config = dict(
    rope_base=10000.0,
    beta1=0.9,
    final_lr_fraction=0.0,
)
MLP neurons of a small language model. Each row is named by its layer, matrix (gate and up: input weights; down: output weights) and neuron, and shows model dimensions 186-313. Each number is 200 + 20 x the weight over its row's rms, rounded and kept within 0 to 999. A neuron's up and down rows have the sign that makes its largest values positive.
A block is one neuron, or neurons of one layer that tend to fire together. After each block is what it responds to, as a language model described it from the Wikipedia text at the highest values.

L7.gate926,209,205,187,220,192,195,193,210,226,184,190,181,218,188,187,212,226,175,197,179,202,220,187,206,241,208,189,194,219,197,247,202,232,223,155,191,155,221,214,183,211,174,178,163,200,187,215,226,163,171,194,181,182,183,175,197,230,221,227,231,221,170,198,212,215,181,178,174,198,170,187,188,187,195,207,244,207,216,177,181,198,194,176,180,180,181,196,185,233,198,161,152,208,176,202,165,231,206,200,175,205,220,230,247,183,222,210,205,193,212,195,180,200,219,238,225,194,190,234,181,232,207,196,230,210,179,211,245
L7.up926,236,212,180,209,210,190,184,220,177,222,186,210,192,201,195,195,173,189,191,162,203,222,185,200,197,212,181,217,208,188,206,155,233,200,178,204,181,195,199,182,181,192,244,203,200,223,200,164,208,181,194,183,193,203,198,200,173,226,214,186,226,184,231,256,220,177,237,210,199,237,201,204,177,195,219,175,195,225,211,191,188,173,213,192,202,213,170,193,200,235,202,220,182,221,161,187,158,206,229,186,166,213,146,247,178,191,213,229,205,195,230,211,181,234,211,228,204,186,207,197,178,223,174,181,194,208,236,256
L7.down926,225,224,213,229,191,171,190,200,204,194,204,200,208,220,198,181,216,182,197,165,178,174,210,207,208,207,194,195,195,196,200,191,173,194,197,188,168,220,184,238,200,192,184,197,228,199,178,238,208,164,183,209,182,189,198,191,190,222,182,155,217,186,222,220,197,205,209,206,217,197,212,184,207,211,187,192,161,199,216,202,206,187,199,195,216,178,196,216,200,246,221,189,165,189,193,218,188,187,196,174,207,225,163,220,141,196,202,169,231,222,236,211,216,194,216,194,201,206,210,214,224,185,219,194,206,189,195,200
Responds to: Name fragments in tables

L7.gate444,202,202,151,226,171,226,194,135,154,201,224,235,203,177,197,194,157,217,192,170,257,235,190,227,216,204,193,212,192,225,196,202,154,175,202,230,217,246,173,214,189,196,193,223,197,210,190,203,209,183,205,202,169,186,185,242,220,176,197,218,171,184,206,184,178,168,204,165,205,186,184,185,190,222,227,221,196,182,199,190,183,239,179,212,228,210,188,222,244,202,214,195,209,201,163,191,214,192,208,219,218,169,187,208,213,180,220,213,168,211,191,242,204,199,194,229,177,200,220,208,206,229,187,205,247,213,221,198
L7.up444,212,221,157,197,199,187,193,204,201,213,204,192,167,210,211,184,204,189,227,201,193,214,209,215,191,192,195,199,223,211,186,210,189,191,207,197,216,218,171,182,198,167,212,241,212,210,170,191,175,225,187,199,203,160,212,175,202,174,165,181,168,206,210,190,214,191,210,209,224,222,232,221,170,201,205,186,195,209,191,197,197,175,167,212,211,186,204,240,194,212,179,253,180,166,193,189,209,154,179,166,217,216,206,213,182,194,215,183,167,207,196,223,198,177,178,221,200,171,218,173,191,199,227,166,218,208,185,190
L7.down444,237,180,143,186,173,216,203,170,220,196,182,226,180,197,193,198,177,194,233,145,250,185,179,207,197,201,203,212,174,218,194,213,173,178,173,191,172,235,182,223,211,213,193,227,205,248,200,183,213,204,198,205,168,182,193,197,181,230,206,253,208,225,194,202,214,232,207,156,193,223,192,187,203,210,206,174,189,186,235,217,170,190,201,203,202,212,198,218,231,227,197,185,193,170,213,196,205,185,193,248,198,226,194,186,198,172,196,205,189,221,215,228,230,155,212,233,170,183,225,192,219,224,212,224,206,203,212,210
Responds to: Numeric separators in table cells

L2.gate467,189,202,259,213,216,208,248,156,161,211,207,169,202,171,174,200,179,228,210,172,208,210,213,231,213,193,218,242,218,205,199,188,171,190,157,185,215,233,193,196,209,204,190,241,193,196,206,178,190,206,213,194,196,208,215,208,188,197,165,201,182,194,149,228,193,220,205,180,196,216,206,176,202,212,170,207,195,199,192,216,183,214,188,176,223,214,194,190,225,197,216,224,207,197,185,165,218,223,188,185,210,217,210,229,248,212,223,203,228,182,215,213,225,194,222,191,200,218,190,149,203,209,215,202,211,237,201,239
L2.up467,198,213,213,173,204,161,184,213,217,192,187,222,200,185,193,157,213,226,212,182,204,209,242,190,200,193,187,188,220,198,234,199,228,165,193,196,207,221,199,211,203,212,200,167,200,202,191,197,239,209,222,183,218,197,206,188,213,239,199,218,223,237,179,205,225,206,217,196,200,218,181,181,182,228,167,230,209,228,191,232,210,222,199,158,241,225,197,184,212,205,192,216,208,234,211,161,223,191,186,211,167,218,192,224,192,225,192,191,174,218,193,211,223,180,235,199,198,219,162,222,164,199,235,215,178,214,247,163
L2.down467,222,191,201,229,216,198,193,190,188,201,185,205,203,223,207,206,205,231,234,203,176,233,213,186,219,211,211,204,207,191,219,196,173,212,185,169,177,228,225,154,178,240,186,231,167,184,190,185,254,192,231,164,227,188,208,198,216,221,183,213,201,199,197,189,220,210,220,190,233,168,213,195,217,189,211,191,200,166,215,195,176,207,192,181,213,218,172,215,201,211,209,161,189,201,189,191,173,197,224,204,208,199,209,220,192,203,198,221,177,231,193,179,157,200,202,191,193,180,173,192,229,211,158,209,187,178,210,180
L2.gate485,203,189,220,202,202,175,191,188,209,232,175,182,193,165,201,197,193,185,189,215,212,222,200,185,207,223,203,206,208,177,249,204,206,155,216,213,241,210,185,191,188,223,198,223,176,187,180,205,159,218,204,187,172,203,175,189,190,224,201,196,223,193,204,201,182,210,214,184,204,180,197,196,211,190,221,217,236,191,199,190,200,222,198,167,196,199,188,191,176,170,176,180,209,195,206,188,186,184,241,216,220,196,206,225,216,189,192,209,180,244,200,209,215,212,198,214,184,192,197,193,187,170,205,177,209,226,221,222
L2.up485,206,190,203,201,208,177,213,148,166,186,187,198,177,174,222,174,190,175,212,187,189,179,214,209,205,196,230,188,206,187,211,195,194,193,189,238,225,233,198,233,183,194,202,221,191,166,218,220,176,200,198,200,196,224,214,205,227,193,255,187,181,185,188,226,202,202,233,179,223,203,174,168,226,222,184,196,206,238,183,220,172,162,212,206,183,227,192,199,183,216,225,184,217,224,199,178,220,174,196,192,193,187,200,192,222,207,197,218,186,196,203,201,228,215,228,188,203,207,194,175,192,247,208,234,178,176,251,189
L2.down485,194,175,215,210,198,221,232,188,195,200,220,202,237,215,209,207,167,167,211,191,191,202,204,187,174,200,212,205,189,226,219,217,199,219,160,183,224,220,226,212,214,182,172,235,214,189,209,195,199,188,194,180,187,196,187,176,241,189,198,205,172,213,231,231,191,186,210,185,222,184,223,209,211,216,202,189,173,198,221,220,214,204,213,239,205,169,218,207,223,165,206,194,195,196,192,225,193,161,214,131,190,159,191,193,254,186,215,232,154,238,206,188,211,216,205,209,183,180,208,172,169,194,207,217,196,167,204,203
L2.gate573,201,225,191,186,201,218,227,177,200,229,225,209,188,194,205,226,200,191,151,192,190,195,194,194,205,193,221,209,195,197,195,228,225,232,163,233,187,219,186,188,191,211,196,233,170,189,179,199,214,157,206,210,199,164,159,225,208,230,193,198,215,180,196,171,184,237,233,220,177,176,194,181,193,227,211,227,193,208,190,190,192,172,197,165,202,202,232,210,201,204,212,236,152,268,203,183,214,214,211,204,209,215,213,194,197,162,207,207,214,211,164,196,199,209,163,209,191,172,238,214,206,225,199,196,202,199,190,217
L2.up573,213,194,170,201,216,181,209,152,193,215,207,164,161,181,186,248,212,184,189,178,195,180,184,173,188,220,188,219,217,199,235,173,213,206,166,210,228,198,201,190,220,209,194,234,160,178,169,172,192,212,188,216,194,193,180,197,176,233,206,196,208,221,159,197,181,238,229,204,195,186,227,206,224,201,192,206,188,224,210,205,177,195,187,179,236,245,192,213,231,202,196,162,186,220,229,233,187,217,184,209,198,179,186,220,173,187,191,171,194,218,209,206,213,210,186,188,218,182,229,205,195,195,178,189,199,240,202,187
L2.down573,225,208,213,204,215,202,197,153,180,165,210,202,213,193,214,202,167,216,190,216,176,196,188,177,222,230,176,210,186,222,233,204,222,176,206,216,227,209,158,225,236,191,178,168,202,194,209,227,235,239,204,206,220,232,171,191,219,190,173,218,189,194,181,211,220,182,164,210,220,202,206,213,217,215,215,212,204,223,163,223,185,174,238,212,213,176,181,210,188,222,202,183,214,203,171,188,223,203,209,196,195,197,218,205,186,223,200,192,179,213,235,201,212,199,170,171,220,209,159,232,189,220,161,214,212,227,201,235
L2.gate1230,209,177,177,186,185,208,221,196,168,219,199,207,171,207,204,230,178,200,194,186,188,203,218,204,196,176,203,198,204,214,172,229,174,248,202,199,199,191,190,229,165,215,200,237,204,202,158,188,210,210,196,211,204,204,185,210,185,217,183,201,186,169,150,222,218,200,195,195,174,183,199,179,205,192,157,160,181,199,198,160,175,197,216,210,192,200,190,180,165,171,206,220,205,194,221,158,224,184,197,204,234,236,188,191,174,181,206,161,183,188,217,217,208,204,206,189,187,204,204,153,235,167,222,165,208,206,217,201
L2.up1230,210,213,204,183,236,169,216,215,224,210,196,146,192,188,178,204,173,172,191,160,147,196,199,185,196,180,193,223,160,198,231,184,204,179,209,182,171,178,202,195,159,207,210,164,201,227,184,176,206,224,256,199,223,167,187,207,177,208,176,256,209,205,162,176,193,202,222,167,192,191,214,177,225,236,198,218,216,194,240,184,211,219,227,199,190,218,226,204,214,177,221,226,238,164,208,184,184,209,235,227,185,169,217,173,240,187,181,178,217,198,191,221,237,196,198,207,203,202,189,160,212,184,187,164,210,201,221,211
L2.down1230,221,195,214,193,239,207,209,205,191,198,203,197,196,221,203,200,185,187,227,171,199,186,190,221,192,165,204,182,204,210,210,203,192,198,221,204,213,190,199,204,178,205,195,191,201,219,222,193,230,214,203,207,210,193,187,218,229,187,215,229,188,204,170,214,211,161,233,184,192,213,209,200,200,210,210,220,211,202,211,238,196,204,205,193,188,196,190,191,214,190,213,195,219,204,192,188,168,165,220,196,261,191,178,220,208,187,188,188,208,196,181,221,238,183,220,195,183,180,243,181,164,218,205,174,231,203,207,216
Responds to: Mid-word fragments, table punctuation

L3.gate263,226,172,235,198,210,209,220,199,183,181,213,163,207,229,153,170,161,210,215,192,197,195,230,194,226,190,197,217,174,186,223,197,202,217,177,180,192,190,185,185,206,224,188,261,180,187,242,223,216,223,212,179,166,200,192,185,201,222,158,193,175,194,170,238,207,206,226,198,191,207,215,155,197,190,201,189,207,178,194,190,218,189,208,205,229,217,197,170,203,210,204,203,213,223,182,188,198,198,216,223,171,181,184,188,205,185,192,183,180,211,179,224,191,203,219,196,222,181,248,174,205,206,189,198,188,207,169,196
L3.up263,217,208,220,199,195,203,229,189,193,201,201,192,232,208,196,181,179,215,207,176,181,181,211,225,195,141,189,215,189,181,198,183,194,222,193,185,193,205,187,164,198,163,158,219,209,173,190,207,190,219,214,208,201,202,226,179,191,189,203,214,195,171,176,220,196,234,200,181,189,199,199,160,199,173,206,189,194,200,181,215,195,218,185,193,237,223,193,153,201,194,191,181,163,197,174,177,208,182,198,200,201,217,192,163,231,187,195,187,191,224,163,222,183,194,241,197,227,201,199,228,209,253,196,186,180,201,150,176
L3.down263,215,168,182,246,226,198,205,220,197,190,224,195,196,186,208,182,192,208,209,177,198,191,202,199,200,193,195,230,209,178,177,200,194,198,173,187,191,237,225,199,186,207,186,216,229,175,222,193,246,207,215,211,202,219,223,195,230,207,198,176,166,189,187,216,203,172,191,179,200,186,188,220,212,188,226,204,176,170,183,226,210,176,186,199,180,190,155,180,192,181,179,202,198,197,197,205,185,198,226,228,173,186,152,235,227,213,206,210,162,222,220,212,146,230,217,181,216,191,216,178,201,198,223,219,220,196,156,212
L3.gate744,216,173,173,198,186,230,196,192,210,181,198,197,200,164,191,182,224,182,165,213,200,206,180,173,188,189,198,194,188,179,214,181,228,175,165,199,213,188,222,214,205,199,223,185,182,184,172,195,209,181,200,204,178,178,217,165,204,198,205,218,199,208,206,225,207,204,228,203,215,210,216,208,216,191,180,155,183,208,176,191,202,189,207,160,186,180,187,202,206,168,191,196,193,190,211,193,214,220,176,200,185,202,219,198,215,210,226,216,172,240,225,214,223,221,179,234,180,192,190,177,180,235,195,233,209,185,187,221
L3.up744,215,223,199,215,197,199,198,173,169,235,179,207,170,200,191,226,190,206,173,183,243,185,198,197,178,216,213,247,189,171,228,195,198,220,169,195,189,202,185,203,184,208,213,219,235,212,191,212,189,209,201,193,231,212,208,193,191,191,160,152,207,180,206,203,176,218,169,213,202,212,218,186,185,189,180,218,200,173,235,189,210,216,188,193,183,176,189,209,211,222,214,207,204,227,211,178,179,230,184,217,156,183,187,216,172,234,184,197,208,181,165,161,168,161,200,175,241,210,182,169,206,254,200,145,166,204,183,186
L3.down744,204,203,175,196,188,165,200,195,194,191,229,188,200,236,202,220,200,207,198,221,230,232,177,231,216,187,220,173,195,192,187,213,198,194,186,219,189,179,182,202,199,224,186,236,193,190,232,201,226,203,211,191,206,194,205,229,211,223,198,249,231,172,177,218,182,177,195,206,176,170,196,247,185,213,197,210,218,169,205,204,210,188,198,263,198,235,220,202,188,197,198,193,208,233,162,184,196,185,194,189,206,220,222,241,196,180,222,148,230,214,186,187,229,187,224,188,231,237,216,203,168,216,183,190,192,180,192,177
L3.gate1145,234,224,213,198,171,207,177,211,201,179,207,190,157,184,222,206,223,196,182,181,211,220,199,184,223,198,217,207,200,203,213,189,193,170,194,217,201,199,217,194,205,205,176,209,206,231,230,174,205,171,213,165,171,209,183,166,139,239,230,196,151,194,199,224,225,204,236,195,184,212,182,192,219,217,199,213,208,214,220,166,203,221,216,190,208,200,167,194,209,200,230,213,228,216,172,165,176,177,219,235,233,220,214,223,210,185,196,177,175,221,199,216,211,240,241,214,199,233,214,174,210,214,178,194,164,208,175,228
L3.up1145,169,197,220,209,232,204,197,225,177,194,212,186,225,196,208,222,201,188,183,200,216,185,225,183,205,214,228,228,214,204,189,219,231,192,170,171,180,210,238,186,208,217,199,224,184,179,216,195,191,200,215,173,193,212,189,189,200,210,166,202,230,215,192,230,197,219,225,176,178,198,235,189,236,173,219,200,241,205,175,206,195,176,205,181,195,180,165,199,215,229,217,200,172,213,193,181,193,168,199,205,204,232,220,202,245,194,247,177,206,203,191,202,223,219,206,225,174,215,198,210,170,204,182,213,186,216,185,223
L3.down1145,210,202,208,208,195,197,180,221,189,193,203,212,209,218,212,197,223,183,227,201,214,183,193,226,190,176,252,173,229,234,189,245,223,212,164,199,191,221,196,166,176,214,197,237,166,252,221,204,171,193,219,178,181,204,205,208,206,217,155,183,171,196,224,231,178,191,181,212,160,258,224,191,223,211,204,201,209,203,198,190,170,212,205,207,222,208,165,194,206,200,202,194,195,193,193,221,201,159,199,236,215,213,192,188,206,188,161,229,160,185,215,194,186,231,210,230,198,200,234,200,206,214,226,197,158,174,179,210
L3.gate1261,217,207,206,199,222,187,218,218,202,200,182,181,197,201,197,198,185,197,189,205,208,207,164,188,175,162,192,202,220,252,193,215,221,217,233,198,188,198,224,201,238,166,201,192,203,157,208,200,207,163,219,185,191,197,217,224,216,216,202,214,195,154,201,222,190,216,210,208,195,173,238,206,224,195,177,224,210,158,214,204,208,192,199,203,189,179,162,241,208,211,200,208,220,225,206,165,144,194,214,185,189,194,232,202,186,175,201,219,170,225,179,198,205,203,199,201,169,176,232,225,211,250,207,186,211,253,185,239
L3.up1261,201,171,227,176,202,212,223,177,205,203,166,177,194,161,234,207,180,162,203,183,201,216,194,236,190,227,170,192,235,206,204,216,182,205,219,192,182,224,206,195,193,192,195,199,210,198,214,170,172,222,227,189,213,192,161,195,187,162,203,172,195,153,198,176,189,229,191,198,174,188,212,184,217,190,202,244,219,192,213,214,192,240,185,171,194,206,236,186,211,176,239,209,208,183,159,166,198,217,230,166,191,216,176,193,198,185,197,184,215,222,170,182,215,189,179,196,192,225,187,156,168,221,216,190,219,167,191,195
L3.down1261,210,182,226,241,190,173,204,220,226,181,177,175,196,191,193,212,189,239,186,173,197,211,192,195,224,171,222,204,173,192,203,201,185,223,170,196,220,205,236,204,218,188,200,191,229,210,242,200,214,190,216,193,214,210,210,211,198,195,163,204,211,180,191,228,177,179,195,212,189,191,202,176,232,177,251,193,226,206,202,237,210,198,241,220,227,227,181,193,178,185,237,212,190,172,193,202,207,172,227,216,180,203,179,239,254,223,217,203,215,197,179,218,195,194,205,235,204,181,214,222,178,185,192,223,217,193,202,226
Responds to: Mid-word "-c" fragments